{"n_layer": 15, "qk_norm": false, "parallel_block": false, "lr": 0.000586, "lr_head": 0.00464, "batch_tokens": [32768, 65536, 131072], "seq_len": 512, "z_loss": 0.0001}
MLP neurons of a small language model. Each row is named by its layer, matrix (up: input weights) and neuron, and shows model dimensions 16-111. Each number is 500 + 40 x the weight over its row's rms, rounded and kept within 0 to 999. Numbers have three digits each.
After each neuron's rows is what it responds to, as a language model described it from the Wikipedia text at the highest values.

L9.up1527:498488525480526510473404515537464540482521557468475482491553489416535463594472429546439508510560528487485510512475506537424481489483506521493467541453520553474562539556497461501441427483430534568439490592454510496543507483478572466574561514443544525551530630498519479364557505472462503497
Responds to: Short column labels in sports and statistics tables or glossaries, such as T after W, PTS and Away, plus second word pieces (w-alks, c-eramic).

L9.up460:531520551483525548528442491476551451545487471470485504512482493462480517436510567425549523554473577562495495468416521515513535492503487446466508474513514440453470510474556457480489434508483472523471562594496478556458534563460387503406507462508521494448498493548459535536452476488524514485
Responds to: Word-piece tokens completing words inside capitalized multiword names of institutions, laws and places, e.g. Sec-urity, Supre-me Court, Fore-ign Affairs.

L2.up351:503481586517583458517481446563461479491586453525500506580583471511520506436460515422427517447510616501478485493507495470574422537521548506504506453492501469536449475504546572521446487470485511461491510530480482491527495434370468557526474458562475546524427419489503509502533462492551496498
Responds to: Separators and function words such as comma, and, to, or a space just before a number follows, as in "70% p character, ~30%" or "1.8 to 5.5 cm long and 0.8".

L9.up742:448578465519444466478432528536514469503519520509506470519517555487491459448612558531477521445514565496539470501415491500512517504459591555550525485456546509471430520482501516466479476516498490475489560467521538507473540486492471486497538566541482522507456483507439466405518462501509513525
Responds to: Word-piece fragments inside a partly spelled word, often in tables, such as I in Sports Illustrated/IMAX/ZIP, st in Einstein/Holstein, as in Treasurer/Asian.

L2.up919:528501526491501479550551506558474454485497522557450465525498576479541487565514554420508556558478526496470466490580465509505554469542435539461498455452546564518519464499498503505560491536499493484500519507426534603484560483360469539472509434495524472509512465509534483501478478414540456499
Responds to: Non-initial subword fragments inside longer words, mostly proper names in lists or tables, e.g. Max-ent-ius, Vás-que-z, Intellig-ence, Meth-ane.

L6.up1163:478559527497410505483519514570578531568415478541543502514436443504398504457510516482475481524552505521444500505501505565521559531478489511487583485458473426499501565538458479540459450465429497541528523523473459510496474404483482562526539506582534455566478441535501467508442475540509517474
Responds to: Closing == markers of wiki section headings (History, Death, Production), plus table-row line breaks and mid-word pieces like catad-i-optric.

L2.up202:466521533510522533505549613491511489554437596533510516467476506481423604437632498505495513556559490517546464504474502533516509488471499574530492475428518514458478515617461445544466432452441480507457526511438517536530517493539411505475582520492484546450460581532484566507527484459468466503
Responds to: First token of a new paragraph, table cell or list item, often a capital fragment: This, An, A(ll), I(vory), Al(fredo).

L2.up992:531511543548470486521516556474563550549573479560506459462420527499522507534601471469477563507580482485528475564466497503480501548471521506505466451474564498458541547538496448483565488471447491533424493523465520531473544409529411574488486535500470434450458469476506554475496483450466537577
Responds to: Token right after a multiword proper name ends, often a closing parenthesis, table pipe or final name piece, as in "(BEL) |", "Turk-ey |", "Orchestra)".

L2.up669:563513540544543532487528489494524498503471502563501440449520546502539461554552513504504520491493532510580522537447475531507497581438497595483438422481581531449519476477452511469523487514502434443457482462505476543455464530489491514496470498521547534426536488421531549446456524449496553535
Responds to: Final word piece that completes a long name, code or number, often just before a table pipe or line end: OCLC digits, surname endings, closing words like Series, Company, Institute.

L9.up1321:533507526507445489550446538554526522487489510476522550485458511479408458468565525502527486512493507437478475587524511503456461516478533531469484483470473476536503604535490512533562506429448483514467525559503443515516459541400451534526537550502493538506556444555486533386475485516579477483
Responds to: Opening parenthesis or quote marks right after a name or term, introducing a gloss, native spelling, year, code, or quotation: Kiruna (, 49 (, replied: ", plus the blank line after section headings.

L6.up1513:509530593499440503421492477498481513528505548529528471468523543460492520536469523471511506459539408480524514501526444506515438534473486518477511531479521539439535444491515496477498554530451469549531408530506478500489507533494434468450545473547523470416483479588549509463519442499458507519
Responds to: First word or word piece of a proper name or noun opening a clause's subject, often after that, the, or a comma, such as Brit(ain), Car(ter), Black(burn).

L9.up318:565521540442572554472510469470485476517512510498486531478450488538464549474468457428542477477516532492502504489467470579459543521492478446484473505493470390504442552525458464492500490460447523448520430555402480462498442563531547527415482485566437475510484512518490459511478454539519557565
Responds to: Mid-word subword pieces from odd splits of common words, mostly containing t: ut (a-ut-hentic, Sutton, utensils), Port, apt, and word-initial T.

L9.up1419:524481572572485556459506463465443438480574494487507527444473482524500512461475439488505585472508477486456510463468455584467500556445541558485545481495499448488525531433557467516506491468523475541493415504548512459488478544459530530505449506598516420526434486463529376490456462511526531507
Responds to: Spaces, commas and short function words (of, the, from, than) right before a numeral, such as than 300, another 10, from 1997.

L9.up1142:564571549530523465510431577459561510553474524523454533498498534455543526445531493528503414497507463503471522516538475551501555500455534512500560410484509531425510550494566444524534488469454476545474438553485438498543503505520435458503466484516494485445537483551515523487440421516460505563
Responds to: Closing =, ==, === markers that end wiki-style article titles and section headings, as in "= Rainier Tower =" or "== Renovation ==", plus weaker verb or table cases.

L6.up722:503559486483490579480505597540466554560452583465517454507470475458478623431485449521482472498526546486577503516513426566397521505504509490466471471591510506467522535529460507517440452557492488486480511572480498501536447565478526522526519443500486465536519467495473492524498485434458496525
Responds to: Two groups: sentence-initial This, It, At and the clause word that; and mid-word pieces after St or War, e.g. st|ra|ight, St|u, War|h|ol.

L9.up82:513587540548541537549455527505455536525417527575552516540528495533546446500575463490528454560525528484475530514461522518504442429462602507535445520562487505464507454512441473512521506435446474513469506477500497510425550489480495555500498430554475581457547512500495488571513510430496510484
Responds to: Numbers following a hyphen or letter prefix in model, product or route designations, such as GOES-12, TA-4Ks, CT-49, A-4E.

L6.up77:526472497534507490540515545533559502541483436507480482495412529499495505516506511577429537531505507487498466483515428505545476486494456479537398526535452453551554545506459408479565502444443525487495484496515469502484451547468484535434458452541460524479493526471497531515496496440493532485
Responds to: Hyphens joining the parts of codes, model names and compound names, such as GOES-17, ISBN digits and ZAZ-1103; more weakly, list-bullet dashes and table pipe separators.

L2.up105:471455476450456504500506563474578529499545560495509447522463512503559548458531478415473540507547510504505509515459466560490493469505532445489522452435517482521516508519506543537520513463489500508421566553467536540497554497395503555515477510449502455468488471476481439420539453471507467543
Responds to: Fires on the word-internal piece "ag" (Armagh, averaging, wagons, Zagreb) and on abstract nouns after the or a possessive, such as education, life, role.

L9.up893:526586553488535506468526446488497410520438497502497473485518507503504497446510478464454543492480482487440506534493471491505496485505523457496491471549586532443501603526478487541448463481491479519491505596439482518418434543466520547502470470493421488491548558470538569481516521468486459515
Responds to: Early word-piece fragments in proper names, often Arabic or foreign, mostly in tables and lists, e.g. A-h-med, Al-Yousef, Ar-ciszewski.

L9.up1266:518428450477479480512423520552441520500519563466425470514542564415428510472442457522528482452493562427490541485489584436543528541529486542487508460495458490526517529527435506508460420475472470486492552501559536474514509510486495506515525574484452479493549456530554536450501530444523517526
Responds to: Tokens starting a field label in infobox-style "- Key: value" lists or table row headers, e.g. "- Parent", "- Relations", "| Total votes"; also LaTeX command pieces like \mathrm.

L2.up1:521457488523566513522551497501511441539477542486486467493467554527486500569493519472535554483545485443488472525547452482532484454579464466526550458532470503525502538561558514490544445473451480516505494522452494570447476525507443469472514499512440479487522554616516527494487450552509512499
Responds to: First token of a capitalized name or place, often the first word piece (Port, Del, U.), usually in Wikipedia table cells after a pipe, e.g. Delhi, Paul, U.S.

L9.up1498:486492573519531498545550475463532530517503518503475521432446456455479479479541472508448539520474533475487515515540447537509481537429547487497522471492581442494508536494479456553470464438489453553523485545532469446469525533496519620530476522534484408479477493430554526486489481509572547518
Responds to: Final vowel pieces ending personal names, mostly Italian or foreign surnames (Tasson-i, Mazzolen-i, Riber-a), plus separators after numbers in stats tables.

L2.up757:474515537438499490531476550523557540594530506549484488480472495505535510500576591533482457548557524473503489531552415518514448482516470573569474530428530499500546556555483475458525476526414496530445547519510601530543502525496443510501481555530459546489511474508489560448527478523469515471
Responds to: Dash or pipe at the start of a line opening an infobox-style field or table row, like "- Family:", "- Designer:", "| Informal votes".

L6.up1454:527519530491533589514456437487542493502460585574537464561451453463473508523511485518434544506454525508518523571499494562529566497478518490468506505525493500535502474535468482547474477516485447482426478483505445510435551526474516513482521536504459487494464403525530523450490477529509461535
Responds to: Final subword pieces that complete a common noun split by the tokenizer, such as neighborh-ood, fl-oor, b-attle and stor-age, plus some whole nouns in headings (season, life).

L9.up335:541487513484463442457506436517511521514566530539528525507433481482414545484487517504518596499504525445470448513478440465494545428461509535505466484524512483570483521470562501466478482474475477537488528510433478472550516524495533540464441492478541463577454413507475388464539452550555524473
Responds to: Line breaks ending pipe-delimited table rows, plus digits, decimal points and thousands commas inside numeric cells of sports, election and filmography tables.

L9.up1092:518528499481540548535360483509572425476530476524433484479495462484518527480557516506475484522488443408456500444479538518524512541453493452473495510583503527554493494503571532525500477420449502576471515568493566510529456510523462488504470517530544464483431450481496475500540497444503504554
Responds to: Last token or word-piece closing a noun phrase in section headings and proper names, e.g., Early life, Mexican War, Tourism, Cross of Liberty.

L2.up268:513524528528475518477524539534426445516468598522518472485440509499506578521566542499500602514555484549505452479561432508416546500573483477485518510498555493536577607489478479463459427465502485482502520489480531477462446515553452527484513480518503467488529518515523509397455482560472608497
Responds to: Short subword pieces inside proper names and words, often in Wikipedia table rows after a pipe, such as Cal-g-ary, Bost-on, Dougl-as.

L2.up1384:536501584447489485519482568537541571486524489487531550513389524541503478530583483527498477627567483541449457549502453535528458525511521536499526471523480468484493525479466455521444513417528456513490522477494498482520480544465515530510460540480509482523580393543516445499449471510453433575
Responds to: Fires on the closing equals signs of wiki section headings (== Cast ==, === Development ===) and the line breaks right after them, also on opening = and table headers like Pos.

L6.up170:528469497542484490547474542551579488536492532570552535507509421501457577506520500490485571509484494531518444427508506623538463452480547506500443486533483450576534430508509492596496495478531422488532451548493474526509490502483475498438576513571422440512490460553500463508493520480524481539
Responds to: Paragraph breaks after wiki section headings or sentence ends, e.g. "== Analysis ==" followed by a double newline. Also word-initial "al"/"a" pieces that begin words split into tokens, as in alarm, alone, alignment, Achievement.

L6.up635:517528560396441510469495549484496540531539575479521452554423537497488517556579502450514496409594510538557512494563510535433449508508518463517481506453519493483529531516451467458528513545439489515472473518515520501484446579507494535492546479540436444451475485495470550398481527523473519519
Responds to: First word-piece of a name or title opening a table cell, list item or clause after a date, such as Nor(man), J(ess)ica, Spain.

L6.up571:480467484545487495509432462504479508528456458521515487467477542448509481560542478465507508525523579491499457561478489538527493528501517478468540550567497494453551497551534507541472512466508472578485488589477488508487486428514487516428507516523476497524489533519480546473514506456470523464
Responds to: Tokens in the header row of Wikipedia tables, such as pipe separators and column labels (GP, AB, Result, Peak), plus the row-ending line break.

L6.up1503:460500518478428537424485496505403493579551557521595445515508537527483496483484443554468578503525510476397561459517478500511438498439495500512566479470464484541485481474518529486488511428526509505510522488537558515523517572550509494457488558489578517542535496526545465560501439510493491499
Responds to: Separator tokens right after a number in tables and statistics, such as table pipes, "to" or "and" in ranges, and unit brackets.

L6.up1043:535476484483479505456451487487489410618553526517505508518500423512501481530506470461541477546503490494493491535449446475477508492407489471387473516526482580512463477467489431457513493501535446495468450513470547499479433526495489547518525509525552517573529509418448515498477438504461431532
Responds to: Separators, percent signs and digits right after a number in tables and statistical lists, e.g. "| 67.13 |", "28.4%", "1,376,372".

L2.up714:528481500514463455554475507509450501496460462490441506487503506453535560550506487490525516520495495451461542578450519473492501458570487475505539467484588561583501531539513486423434463467510532551541413530452565524463473453486504472466484488507471528540515511499520497463483528494518566462
Responds to: Short cells near the end of table rows, mostly digits or pipe separators, e.g. curling scores "7", goal totals "0", and "8 m".

L6.up815:568471542514436507547464538494564455549534463454494445543466501500509512465553504571510485534516528513461483452500461474557533490486495429529474470558495479469448488489489550527414510466492482515423504515535478531465477522448511513505486529502497475429534421504418433580494480499496431489
Responds to: Word-piece continuations in the middle of multiword proper names of organizations, awards and titles, such as Trans-port-ation Company, Dev-elop-ment Group and Res-earch.